python train.py --n_kv_head=8 --d_mlp=576 --norm="layernorm" --norm_place="pre" --rope_base=10000.0 --rope_fraction=1.0 --attn_scale=0.177 --bias="none" --tie_embeddings=false --init_std_up=0.0251 --optimizer="adamw" --decay_shape="linear" --final_lr_fraction=0.1 --train_tokens=647300000 --steps=9878
MLP neurons of a small language model. Each row is named by its layer, matrix (gate and up: input weights) and neuron, and shows model dimensions 32-127. Each number is 128 + 32 x the weight over its row's rms, rounded and kept within 0 to 255. Numbers have three digits each. A neuron's up and down rows have the sign that makes its largest values positive.
A block is one neuron, or neurons of one layer that tend to fire together. After each block is what it responds to, as a language model described it from the Wikipedia text at the highest values.

L4.gate29:123130113161165110110185099091084143086079168124174077106114161132062118072113106163153124085141088188193106130150094161092134100119137160170092124134132149080141117102115081098071155116159134110148139133148127106134162125162135096194171129172129130140146113090163156101132122155197090196
L4.up29:168112166149081180169107141074113115111101125176151072112144121096097134128148076108103068144149130159127128162139141147121109134116177132162132132102115141081135080178173077117171107118076150070091180140110160100155077108140176117140117072116135123173114169106138178104154123118098176215
L4.gate290:157138158102132168136178109088119096094143206085076112127081171138097173182149117069107076101128088098124154143092144135090098162128128095141133105077130095105119120098144143164099099131108104129207176118162175138121182183210125134096136148121184078130151156094142140156156192112158139135
L4.up290:115141101098193145165132136122116135141058126160096121112108150087117112098202174150067152106134126150142121109116147135112137193139174154140063116134165152154090153164079139134140129132139147136119150164168169116132088093128136104128168038157132114125087092060125144163100126073114152102
L4.gate542:136138094067121177166122175057129201148107185153102131108191131146120172117146083075094118109183148144190091104110134087156139126099090113138094139115131145163159123128124120095172174132152191122159169159161129118176152161148096085108165147134129125190145086144157085159098089113130101170
L4.up542:095166043109097164120133139113135105136118135097109135072145082149131142100091160091095159136140199131189161086132126124119169159125120151149114128117131114075115131057131133028131177131145148137108163130145169164134087119090092129091177102154144167171139121081074113120129124059148143172
L4.gate571:157115116087112166150099122105215127134092135124135116133129079204119153146067156099084094128134140095155099115140140127113125098135145121103130099115114067103182114077143161150089172160139158090172137124172112184160155132121126071099194112101200121161141113106127118116103047016092122130
L4.up571:142161172083173174114096136132083124121113144084150054136129130115139145170149143139123166137122121133111119148127147124184149115181117121065112079126114159116137094103122100192131147083073118137145169051091191129109069131161105157132124097101149101144131084083153148123131136119101150200
Description: Function words partway through phrases that rank or characterize something, such as of in "one of the", as in "seen as", the in "became the", and second in "the second", plus "perha-ps".

L5.gate14:139190118140134103117156104125074135166161139123117164109159160094117077098172092173166079146162133153058118163141161114102191135158165117162182104072174154111167129106093181155082138061151106169114145073067113101130149144182175154172110119131124111159120123090121133130086086117125128149
L5.up14:112088103167121155178070067154135110191082112162114200213179137105158127149159088110061131122162144105146120141121073179156068103138089174137133088142075139103123141134120143145106099137132143060167063110117129141119127136113124131097113114177104081137087171116142101202106125117144122122
L5.gate112:088138091124137166125139107135091105162109139098099184103135191127159166116149108172132079114170119118120095110156148117108144120162101140139065174112134096134148160091105134127162158125175111134154114162144150081106165125119164183091143146133136145114185124152122159156149091182206147150
L5.up112:113137142144110166116066110148128184114130192181148126158152151112147126134171145141111116121138070160112142111129156131176140116138170092139109132143152130132124150127155118124130131134131202136127116191107156124111093152128177116086142121146158086110200064131115136107102080120146145137
L5.gate113:094092122122140165111098128130125153177114175114085082074120149129109121084150158066106088111127096129134160115075096084158091180100161185197120081120181150143154110086113157150067135146117163175150134086138118146121111128102081180115127136147173135181148132093076121170129145115157123147
L5.up113:113154134117127122158133190173113110098099165106065148150108139151136161112104140162111069156180149107057136111146107129164113125117125088172083090080161145096133123166098098148119125155202114115081117147134131073134106124102121139164135091138095134161134155122163184135139083145118167113
L5.gate114:075071116105082132154138143109097126159116120153077091103151117132144215151128123220128141159127125157133097127132138128148081150106124135123133131137127116116134153097099141123088062109134093154159098133165128111178102119133123180157157138126146121130085085111125167135110164160118156150
L5.up114:154071141168065058147105113127129104087086139122096114104120135092080151193125166120082114132123158218094133144171155142122131121160140123135127107097115169078158134120098132161133151155137172094134127120144091142190091078158067141105124143087193149181170099132123138146142147171134078187
L5.gate157:148152120122090058101103130060164065165061065072172109121138102166122195100155103123153133183135127090203134050102140159111036147101106212150154080148162108195106134123099138066131134122125099115161111121172108151168072194147116098113152162165175101137147157160134162154133112112127123113
L5.up157:078113055185087132143118171116156113119116085116181100155082103139096124116112131137164128182160116081156124086080113092167148107145112128106114137100188151116126104099102107080124138181077114104124097129128225152130142133117169193103105119187142125137194148149118137116118157156153131112
L5.gate194:120193130117164143043114186161142120089140149158128114146143174101130112136139105083139126182156101078075160092089133134121107129140055104152075193133142155151142133134197137051140113089111182137127174079142157105143100126102186185156123148110144105135120124114139139103123103177137165126
L5.up194:211134171101125163088112191065124127136141132144217150084109158198127072196138150138157095101141061146082137110076119159117104151142137066205125125144098162118115147130194144096115083157198139101145125103184185082158185136128103158126123112127105170096182166138104138123160174093125155216
L5.gate268:171115103106186071111113107119126196198117171115104082119104129095123137131087104171103106143130126093173069120097157107162196203057182161129120099153155182107117146144101121165137110126183140072081103091105135162162182116145092143124145164151117089174125096123101105134130116138167141101
L5.up268:130079106194146190136149125142131112106099092110108083121146159103156155093123144142119121145047152093130185174113179134133089158115106186216160139164079160103102092132169092186124159122125165136115130084115054106134107122169102141208132162109121117177201116159158101099102134136123116170
L5.gate352:098103117105089121171131184108119124109144156059129156137138121139134159125116119148148117163133156161081116146139152120121119125147153219125144128172157174160160173144178136106159181184144092139141147105090083051159133151138129119183162153169060188113117153193070140117106080138112086127
L5.up352:117095196101078120088104131140142170134121107117118122080118143140140084188121076117070144137179098165188150115081096162082122169152148143125099109150217129127141088082132125128156108121164157095128126100112100099146150084106090111131112118064122135153108151134175163103116122115051103095
L5.gate354:169135119127118185148110123109189110146126141119159131186143111118142098139174111174187106088099131097142120126203081165122119144138125063131056125082116069163150094119144116153164105127131094139073137078116079140193153150079106144153182115138109142089098104101111139146137144137058132105
L5.up354:137146082103124176165057072097125085117125084112146089170094135119100146151139124158170147173126147061130089172064094113084132103147149076167115098121170203127131107141142183049102137179102163129163153116150129078177114083157162175197191119095149157115125157146122150175057080136090138132
L5.gate361:166118121112110121115125187098155057169126086121109077110137112148122086178166131120148168153152146102068125135105164122162118100108114097096171123163119176066138123120201101199128104081089140182105128201211166137137128142170148144118160077182172130117209086081107105204123166119072087148
L5.up361:091105140161124144165098125091173144137135085081105184115136129127155156130094143151166092146146113140123131169098164159092134136057169167125144129109133127128114104099142140083131138084139158093137043178112142170101130172103138187104147140150168094131132149091112125151118060123126159044
L5.gate416:086111077135099107104144149180125152167136159102083110112130136196183134187148143145150117157157182136097148140112098100137115088077149097089155167122157167136176129087200133153172154105131133150131119095080104122112145145105162155184163129152087172179167161110108121088147190118100114120
L5.up416:094087110085087135121121163095156145163147114126148094102126202139157127144143146133101127151189126103094195132071176133119127142036162098139123110118228182188173094190105171118146166130129064141150156090034104094088094128088092178097163149149118152156123114106102121126150185159116134136
L5.gate480:144152114118078095100099130141125117190183168125131109098152160158218148142148109094162133162161121165086165117084138118163155167096149109149121113094184128139159152131108102123169100148169101086092160083097121123188107089089145147156107129119075172117179137085125135136122116167123136117
L5.up480:138109101080135133104137089148136144137086109082097145089149196107138063167125148094216119105156103120157124118106165106158175161122094127151104105140171109152095118139140127131146140120142133146203095097111109153123082122087112161101123137100142134216141100079092134163126162130132164114
L5.gate515:106100175142114120074096175150141090194090123116139137149107184125159163151143125147138126117138109161097139112072146133181178202142157179169120134125172111086133104119096133124105172093135125118166136151118102117094101149105124135111128048145133157174126154144131119153153092143135151169
L5.up515:132154109106042106158131182111092134148139114109148088097112103091145117079072099073067150114111108094138101109108065162091136123082134164177111149121110127212147149146132144132120079138104111138123144114109060166110191113179122142123114163136146185145108148111133126153111161148081124161
L5.gate536:178102130125148145068130179097091132168115252156162091148132113074120109117139112128108064090084137135088136178094134132133136170118134141127106166123215181093130110165107131120135130145189116104164104117120093143188134079130148123129124198154134187089119141156157160078141147154178166094
L5.up536:149160139096119075069068159154099103100152210131150139096143105090113113166109100164151068150131122115171152113123098100137064181141115147173136122162089144124116137134197139155110145168131069120132101073144088132140138118122086177148195119129105094118149146106111107093130164104161173154
L5.gate561:126152088129138110152098196127124068126097147093083132066134210162113150171117182133158170094159104106079148129082133076152158168100095067168154086101134120078163123131087174134107174075224146144162114105117150094136122122131185200152177124134081157124143128054172114140113123167157166167
L5.up561:107086113140120090125119159136115101160125097136093117131105124206131110108142161135120098116175103122136181107058150102116112173103104134123073125138214098147119124093175175124104191138124125173154111117082110097151130103132164126129113123152121163107153133154170119098159181137074126127
L5.gate569:099155127145111085066131182136054130163114094102149118089068109111154113164177138151129123131161100093122127134142115171136118123095178102139085124113173128104146089164144181099179126083168101179074093120082154115168077144103108197128143157161111157111143112152153108163168146141091135187
L5.up569:071128172159149109111116106103130135088170086128112128145167148118154074160125125147130233166122147115142083131069135121107121156133079163173122084141176160148156149066149089086134096040164115164185144107114091135102070156154123094146146110154146070153118187077104116163125159117095150122
Description: Commas, semicolons and colons, sometimes and or while, that end a list item or clause in long sentences, often right after a closing parenthesis, e.g. "(second season),".

L7.gate312:100163101125134190135180125081138123132132129134106126175090063113097093114165172160085128106148136077202122079146109165129096151107109156176138156099147066131168094131098084167110118210174134175124075156189140183186176079182087148094121117157173166103175157131074139130171122088122098127
L7.up312:155125106102128165124175102120158065044130091129142162134068126058173087089092131104146137079129086184173128164100178122104096162118131123098098069126063126062128127162094166120144146152138122106158117115141132079121134136095116165150106103130118120174117175151157112107161103115176080149
Description: Auxiliary have, has, had (incl. contracted 've) after a subject, often before a participle like been, plus adverbs like repeatedly or never between auxiliary and verb.

L5.gate17:098132129144137111117164128099146090166098155149103085138161061130200074119151101142072098112125126167130121078150103128113096140127089111138149115084180061127104111116143175176152127141152090108156094114093128137171198144117096155081224161142118069137153114117102099115174100111087113110
L5.up17:175084126128100073111134176060146143090125136111136110133111158095119175134147145081138133149140133103095186115166085105128134157154173096160054150171190092164156093159164139168129135145119113135142154135133092147213144110151119133134156111116100134098126116094072108092133125164099104087
L5.gate23:111097128127103105134078059070154121134111189163115097137125109166137128134164089130118096183183221087109083069122099158075135194132160107135125123112148094139194126072053132150198098170110153119117129143184088139135068204135146133076158069156119134117116174141094133116125093104164139091
L5.up23:152139116127096114169087135108180176149116040145119168102104105076115110168136112132162132131071113039161131155125152145107147140134121156166063112124148162130175103143102135120149076179118153158139112175131128127167087150073137101167159098141113176180191138126162119120053158098102124085
L5.gate79:153161139109156143101119099035103147107132147141128064167069122109161116155109120125145108177160141174155175112124122103107196147128151162078128170124169075118150133118116110041124100200103163104120131105094130109138103126150099128098114142103169093185188066140126136129141109067179128092
L5.up79:124142157130124115054156077136157136102170111132164174084112120163148144103149142096130111138177110135147147073094085146122179109100081141113130133129161074114099092118077135127163107168122151124156163190133174080112067137087190051159123104052131082155193127095163123168119134116169143126
L5.gate142:112125140074098075097135158161146109101144098161111112097149158117154204127179058128115060175146105066091067176075107136134095097164108147089169139155157154061192155058066159087134072166166154093157171170098123202121208140157141130147196103113169144134081189092150119147107089185131152110
L5.up142:117146118153120113105122158132124144115114135133127116121125160129107124171123113116182138182085156184101083162069141171179067136216138147113093111164140120090105148109099163085105106133218154085174114131100125117100160161161089145127149118121128149093120114115163093159165066146160136094
L5.gate179:179107097156144167178158077102119159130158113099117115158137111149211082131160143175104142167177195140141145082083164115121153146127163120158051100126157149111149071147107170139093157137169174147113133161140127137145120134096173141120082149111124166078131119159154161137131094119152107096
L5.up179:219138145090164081150079103092164139199104053171127097089126159163122142155219151116092148109105134091161141163086162094134103154166092153146072126162143111188136101139113113088162113171147081146148151104192141107142138085154160124067071129093177134144079171104172083110132094044162109139
L5.gate195:191097128121168122122113177068148111173121119167142113150106139103117143073087142201199145160108130084136116075135161137106125155047135187112095103156149126103179100117149163109180139136171114155137152138113143100128058126129162112073097093219169157145041143131165146087116127168174136149
L5.up195:130081106156134118151111077077166097107120107120121117124137140128133093120119112140139087078134170163126134134136184107132161132133079092128122150111141127140170068152100180142063171123127135129154136097108122110145096192092118142128130077065076130175133105154077144059148144111172055171
L5.gate231:160116157131100078148096121075145147156142116148138127120126085192187092142166148104111159175109198120125122050136122104180123123111193120127131107138131124070120063081097172133102161192116097179126147159155150118151154160151102090074145143153093075173145153141146144175155112133131100051
L5.up231:139127076136142111100054134066127118145151067116139091103131128109127096149142129093138152106126108041109162114080168117073119166151121122115104158121119085122129110141167129130151099163121144110153099145100230142136083167152144101113099107113148132104062147186076104092122154101084079146
L5.gate302:132104096139093102130113162122171095122190094105099060158108145139209152135091117149167070163164172141126111152201167157110120150128159133143157113171144181050140176128110094153162119096136144146183052148090124132148099117168102135183138077165122176120105174106158118137067101205141129077
L5.up302:093158101110145081158128102151062079137116090139087085127147134148114103102084181054135179084155118068185139139192091101081110140166142122104045156099136105130132101207139120171136097109110120124117125121124140136116088156118097133166104097154156093068060112125116139153139134106193156121
L5.gate323:166117149138180106138153136061164158139152139158112099107188112158150130107107140133142191066104174112114158099095151145048110139177076112136135066120095120113142113117092139100192190092119136149164147146155105098146102172165115153072186131115093138174122149149174063110125126099126111080
L5.up323:144131141092123099102160119066170151102155134188100131134067098156106113154114110122208082160115139150142145147116148173115139154100134100142108150159144089120129177169089140155129189133094126105160140107124166174092109141111164081067122128110063128141095163125147128114117098119108198119
L5.gate358:187086086124149161119122133119120120115099071146192039106135141154145149095107114131176158137129163108127162130118171151101109078148094107132131095088131166085162122082113150143161138151138124099099151134111119183163074149110114120146151155118167092109150122148213131104158158117114088114
L5.up358:136133129153167166151152102167137110133131057139141148181116174149128107202167178107112120126149115161174135144156155113134159107088199117113155178098191174126145101110122101129103101134104163146166133120178186124155142137126146129094113089136134117177129175087106158144129082103124115132
L5.gate451:106147098093145158106151091079108136091139128129133126132112134061104172109109095110098228154163135114101173131126111124144117159162073213126073167102087090131133131101125105147109149167128134128141157110182131090156125128151088130103098181099114106167122140109164121169104060108148171152
L5.up451:091097205128139066111142119094115194137087101120188110142115084139120164160173180114100095113086087111194127146190128153066167123094189110147109085102180124118133059099145134193182124194094167104114129120113173183143107153156176066142115110109145102119163116062145121133182096039111163114
L5.gate512:176135125136106075151097154111103086120167070119116046162125136111142130136183122099123097181118147120138096162119094157159102160116061179154089116108130155103136170170093173132165097171112166139132093152131154133151148153092191135105115215130196158147127074127142124109105119151123038150
L5.up512:132126126167087087112062091118116155162157132072104084213116152089113134175174133156175171170119070109113107056143102149116137159153087102127133172093152087128155095133066083190129125122123140117113108095141141166076106141156101121119027098168089139128129121089107140096118102063061122134
L5.gate518:167096092169115061190101178098068167136106115126081191126148202160213120099073110158185094160184144063169119054144126192150124168142152119109148140111172149117119117097152097143119147169157146187127050126175140086161128117095129150053140146092148147112125206094099142072139153125152122119
L5.up518:106011162098159080165171081139162152092139152133068113168129169107094139189145141139135098104130138200121122138115114111142100150150120089103101091121159129147132177154116141132111122091111120105117147120175122150130106124090090155132119114164149182139085143165163110158134139092124158100
L5.gate527:090158144099154091133105112097179077169093160099110113135074112139128101173124166168123133125128155097161139097114088153114180149104125150173094156106099148096150150136118201163153151184155133096169108143181176112115125138160187152131154042164163134114163113130081148076160090138153055142
L5.up527:111130148132132155095088155169118145081138090132193090160097121103146086127151126111102165112153115133131091128127137120104105134153142161141090161170150130135162096144098146064072189152150195140084166109172065147160125163139079193144139101107119067133199112125156104127133144125145098057
L5.gate538:182158101193127143129135123154130163149135144080112086157096122102102140128123086147167076135120135128166145130180131169090141119131150104148185117109109127121146134098104158121200124194146160184168092132195140146113144096145125134173115057115168130143130159130113096137071200074118092125
L5.up538:177165087157104171099149094134186163104085111136171076148166165045148143074171114173148076134136111127160105196092147100126098151095122165115139099166082171154115196171069089101178093167127147117164113201114069132093092178102156126121074139123125151137106150119143117127152171114145085165
L5.gate573:137140151151101116139129089118163142116160152072154139111134182136172148126139146114127106195131207116148115191159131143096052144129070146064100123174149143140176138146120087180123138187127132074170154100124132159128049137097077134091141106126128099136174135126141131144099106128117111109
L5.up573:139121135093147129164111103054130143095154083189134133146124126100053134112086113096120169084130174139195109188122085126125105113116108111167121138127117134114101130101153118144137096156178141130150097123200139109137140065148139130123126132097142106106168155162105118087129147088083105204
Description: Main verbs, particles and participle endings right after an auxiliary or subject in factual narration, e.g. was made, took over, go-ne, be-gun.

L5.gate49:155200124149077118163197115080160182109108083086105107116100117160167133120154099137079121093112161123159130134103112180144093118105159128154105119128111166093169114063092122112073133131106133168178149177189188129111075115144138148088150108132188137127149099154161171145112080093109211068
L5.up49:201124123112154117138132079181098153101196094116170118162077095171100170121150167164117141208127162132168135137088094119122106150102109200169155142126117166166146102164088123139107127178131141092113122103112153122159152095066081091154087124150123140159165148153153104092097141140117113173
L5.gate92:142128111114134161148156122114126098084152166192138103188150182129169094084171182112098170107069168113099099131101090125113167161082112144144157140123087078076137166074092122105122113109139123142128188148124106093152133050159150089079193123112125159135182128105103101096089113094196116121
L5.up92:146157138083098064107096094134153149140136121165120142115122141136104146121132119118199115161134117126177089172177115109133102145130075103108108098120147119151136127131134204076148153133101124157162070125189057135164142150136176122157140112137079107128200099138188098140119130097122150103
L5.gate124:113131145060161171064147166169084187113128093042132065085158123099119140078151172172182126122115114126138112193123143135126126121093063125148098140098135142096105084108117069117141109129160119176126150170148121124170137123120125096106072210091103140140096139069145171168135197154132099158
L5.up124:094179113141149108079133178081153188121092093135140101123142155142116139088127130125132046102157104082181122101118122083107113117153099168080168104158184142132106112185106124083170174115168119055148109111134109125151099118116176136071141144113150110141123111133121104111112094170130130105
L5.gate125:147206133123121103135111087173158083085101091113157082152125126109104139106103155104154114093035142099175165105098164170074146169098104082194089142142161129111121149088090115105131152126118154081077150105135065088172162123100176141065104148135124183137144212145162195105181112103092139136
L5.up125:174128133111118149088141167065116140112107112141076071132114121161095197124115197137064117111146154122144111098059135101140126126117046141148105094174163052182139133123144140131128085129101082148119195141091109118131180108099222132136142088129121135133161172153163132131138093113151108197
L5.gate159:139176118078163108144146099162105168077105121111104093137064071115126139064185174138116137132131098140161160173109158152071149128141074116098124177155121102156153128112085113065165061117104074115180216151173124114133135090073151081051168114092068148124145121124110172161144148130070186227
L5.up159:135037168085100126157123150162140104149105112154105127155097083188150135067128124103113134136135128158108163094102090070117130159201156104188106104140123070167131038119094080130138137144118118135108138079117167099125162133123109107120159122052133127063130144100135131127141054124128108146
L5.gate199:164078087148080183085109180124119125136126096092177121157113150133120091078091119200125134104129207107138125088105098096113152122163107129125124123140188154140154182114078172101072167077100115167106167076169142103097128148099159145092169150104115127127148168096133115140181137141119154085
L5.up199:148167113155050167149101165099167121097158133191189091097099169157143102103083128127120152132120086098116131125110122122085140095176126121149115112110122131117117117148077119118174160090148109168103111110170115174151171091163125060149131072028101108163079123139152137121167114090105115126
L5.gate200:138120100090120166102115202148131174152130165096071158093155075134139099157124090112150107161133125085132154129122136148090153162095086099101160157083154106110097153077134128152180204142136123152144134192172172155160176182129124175067127112109101064158110155136139120165113121140090132159
L5.up200:137069161167143161137198163123144131122140078098144158142111143100097097176097128155118114155181158108136137151122148183085137133088075146069094106142111161146096160170164165138129082128120201093125133132139123095103125114089150147127135146141162183165107108172143191191104110126082126162
L5.gate242:081109145118141141089092080106181059140136141159121114045109115138142059119152121137110135079114093103192138088110149114140132155086142153125107118156149151144127115161075122158142165179059082169114087090170136149195162094110118088096106140118133150084138127132177168092184145118164122136
L5.up242:107197182225112182139159154122116086086141092113091095157072143164169183132110163115136110103161094127183130118107173109113161126096114151151119122119185107141165118086177101199073110129126110118157094149096200116158155101114100168083143110132167155121135150119085145129074113130112137137
L5.gate257:149168114110137133125159117069165180120123105110114125145160118133198122103129117142054121122111125135173170120185149190095136110092116115129076063174108131147122116127127144119133107173119077153160135104117136099098149179135157158121156119169156137125152184189095110130179066112090060153
L5.up257:120092090175119185142149169143170138113106142094063076163106120125144116117112116095176116109127128084207136129097126099125168109104114159105117108117146107073149131132145180133137140174121093124143109174198159154079126110199197170056057195127164082063085175113128119093153107093134125128
L5.gate329:118094137153150098069105103093104179133132099067153109108180092155133130115133104129144149106133150041081106078103101160145151177161130150051169117180107143137138082131152148148113146120086117160085152123167097098133158149120052092101153181090173145136081144143151135130113092126121150132
L5.up329:144193113120125126128105136104110138140110183139157130113178088148060114142178140057138128100154104117144199172145150082132163140105143160101148138160140124119128103161145209141148078113181134098108178136073110115151083091171111067201146102180090174123127094118146175140076194154180134118
L5.gate333:149160119132138108110159139087102129147125100118100088124102167107151137131145148156159083120178099128121172106083117125097143107145185166090157082144162124202104163134118172151182197133159088127136116142137071088155103131146152170179117151129138135168143130121162154172146141079183145141
L5.up333:137085124126084084117131110128157171050149071195117118153174070111148108149186138090103160086140117228179158096105115179101037118173134107125144172101144130147067118130130159115151106153142101129118104116118194078139165142135163156117124108127107111127120155154144055119159119089197141170
L5.gate391:116130059192178116176126112104170124100156038163187043093139157140147107080192147125132150138160110153187164115111108168088098129126170099130141197125146104161190099118091121085086105104107121167120091197165109123157188134131172171089128184152095122174142098155146122157138127185069152118
L5.up391:173210153112171138067174141100086089132163108176124125130113181091129099136133111113176148091127095066162124094111121159095139140153118204086100089075208079177121171103125069127059142126114078213119135123171162133127059125142101062170124107123111151157117165111096142131152127106130096145
L5.gate404:129134071163120114117162182104141125119192138096153133080132167136187154134201090120098137101102108132144117078111131184105147083100104149151164152109122183086129134097160175104167133119172123143180060170113131176173143139176155175132145081133160113137131130164106094140102137166092089125
L5.up404:117127132089086113108125140129183088087111125168169169111135092054141125138179119119053129076100152164216083104129151131110099173110126135110128108111084114111116121140110136145145114191160153133173079089136120067152199120152186138085144098096164082134163143106120122147130141115148089164
L5.gate485:141055190128085090165132111064059089126130129125138184121108112158203164073150105144119134123157145201147102114166137160105149130126125191132120114110085162212135177182181127137161186137154074066105146116127123141066112121128122128148149098113135097131156147158139145109168122134085109135
L5.up485:159110146117139109100114105105109078143101095211075139150150175183176164155131167143145144116150145153102179174118144160124166143215100118156132130096117096127103116166055167162140158124171104115086095104088053087189103081148157104120127152139151115092083151137152120106150146143112109118
L5.gate499:124171125125150093121181179126099041119086105060095159108099158157108112127127141168115137106129159098094084167085110172108084113143097096141129136103151113151116166101081141085131134121117161137180135101164128212178173132118129121043152150140136151168176078107164120143142127155151087116
L5.up499:136113140156170176123173125101080088064147130159122136117103179108137130144155178152135168124107145123118177127081182255102098128097158106085154158125149074152119107141111134145172130112173154129151137123114201114138030152078085131172150043107129175155172179131109151177167121185104072119
L5.gate509:147142174143166079132133134085153111184102072098065098076113112098099161106114157169159135177089110094121092105167128115125159137128085129149112149114156157096201125112118183169127175138138083101104155173156150119144080129109081152148129154116120098178168129130147123147073163145134174120
L5.up509:154149159165112107124107107094120162098080123122135146099074150190178127105122135162165137128147141081128142130083146178105165165115099163147075161103115152186121125161158157125155154151138178092119080156190139138092103092072152251106097109068170126094174150071185117169125097063134154122
Description: Auxiliary or copular verbs (was, had, have, is, were) right after a clause's subject pronoun or noun, often in subordinate clauses: it was, who had, I've.

L4.gate47:071135089138127108147142103127117130121190130109117076171153084166185136116088140165149107107138132144179110111177135190121165099118150139125058172202160136111115156152151155202109128113119183153108093138096151116104171131122166125205063150102114130127223155139089114154105147138148097137
L4.up47:107088119192109157102111106098137141100205104139142085128156128156154115154169163145155146110110105143172053130193127185164138132119147155135127180155105049157166100094097129107161079115163108191165113168126151150131138154162121137111081103075092126129143128120125151133111107125135096120
L4.gate87:109081120116167142115115112096120122134125100121122128115093189188160103101105104198121158131114150059121104140128169145101184136099161083145081097126097156139235076093140162161110177139155118146161100109125131154182114199127147120083152129165184144128116133084126130156124145080092079091
L4.up87:094113193123099118116135135114120103122136031084077117115165117170141123128070143148132133171155028125136102110124178112105153121139172107114097061198171106130108097107139128191084096133148144167098072102127154142122131160082125150140137134116127169177101181130130109190115144117127085088
L4.gate447:111142123112163091156177163096106127130144082113059088098110126124190100096044161131167106097150157133091123126068187065148102110122110140127078107137127116189113149110080190147074185124106120161147084112139144159079163178064150192147171134127117151113111121099160063135124108095153136072
L4.up447:105143143153150143173128116090118099154145135150164099117141103189132091113125097175162146115085096081130168149161162158133107110069159103134122177098068135150139098100148102147082111140126168138087134168117083088136069173163147162107138134121199107152125146148119104154159127137094105079
L4.gate561:151079063139117140170108113083071117171094099095100154167124160152082164182172136181140165154160107114083120079096151078123116155142180140130100082141127173116151086083175174129146117135144125175177128092108200181122126127137182163147167170109174099113087137164110091090118104103145102116
L4.up561:151081144162156126147059094084078080191075089111132132135125127123114136112089129184157118129137123104107117122077157128127106125143106150121054081143137112169108093158201112115161097115098180160161119129127153107134120092109130119100141098107139137165099131164152052151205148112122162044
Description: Conjunctions and punctuation that start a new clause after a completed one, mostly but or and after a comma, also semicolons and commas (e.g. ", but this hypothesis", "; however").

L7.gate346:159192106148168134152096170089140128180109182185104141115170153146157136107130084137117107150153166051164151157112146130123102137136040175196116091178097127075201118095092156114127157174082141071122103162090154173184088069128117111121137109074126107122130128188100140150133145080118159200
L7.up346:119138104090077074126068109114121093200073116106191111105157125084127119172157130114094152200104077106133142126130176165166161161114097132077080111123148145096143116139095131116120084140112142081142130163149093143105147131181165146150069115142113162116126168074146077141131136198146124055
Description: Commas following a noun or name, mostly between items of a list (Turkish, Bulgarian, Tatar; England, Italy, Germany), also before appositives and relative clauses.

L4.gate66:114127046133170137084125157131128110170145114152124078155116162127188116190097133174129091134105082091186196147123192120097135148076102177122124125136211093135131114191111078079164113115170131089134149078097199118148143139140127176110172177143129101173151086166155142114108053138113120198
L4.up66:177079081118099075114129176167197049148143093084144136130150186145128144141164134171095147147148037092134167038141152143109155165105117138147104130151211110160139144147169125116163124063130135112158103143135164117121098123157080231122135139136150076142146124147117120118139153085097146104
L4.gate371:138119139129187179151079103120125090167141126072177094127137170203163076133113167142129062154083199164128140138129090117111093130135050154052101129103139149085140099153119158113147124157187123164120156095131148140161086159084054106101051156157131098091138107175110152163173134151114129134
L4.up371:120146118111129168080185086139121132168145119140156137126113159104150123181102104101181127149172133094091157152101048132086192104118182179065134127112136131097104146148118167167147120171175167111159112119132166185130097120168073077103111082105132129151085152169087101122112135209144199069
L4.gate464:070172094143099185116142161153140173098123175116079093083107192141168179160147121128174113101191064116107145083130222085141109177119123150130145107104159115123159153162142132082121176100137069109127136118150183138160055116099156147121116147106126121151149061154146200133075134107139122066
L4.up464:150122088113075128170065065083133139174079171106114152098148145085185173145160122171144112178160126083149166117084164133121165157140079097101152108110156146122093036118157135145130151157124122119138119087143134192208084077087109127103120142103135213119132112082103079093101103178146143093
L4.gate478:120130055069121161123141196123135141160143123109147121079070120142184126131109131139091102122188093104130104157166177089119111117088134155177054130136124103215150088180148098122210168062108122184100157146171121184171115148086121129168143152195155144055159070133149191138133153202134144138
L4.up478:092191113092071135156149107147151105102157143097094128126158158063191149131155140120136166143141067135193132119128156089111146109132142118184109146154140132166128144142076141126150218115121093159147136142161167137119142118136106155163121163104071156154132097134128151150148153241135149100
Description: The word and (sometimes or) before the last item of a comma-separated list of names, places or things, e.g. "Frank Shamrock, and Manabu Yamada".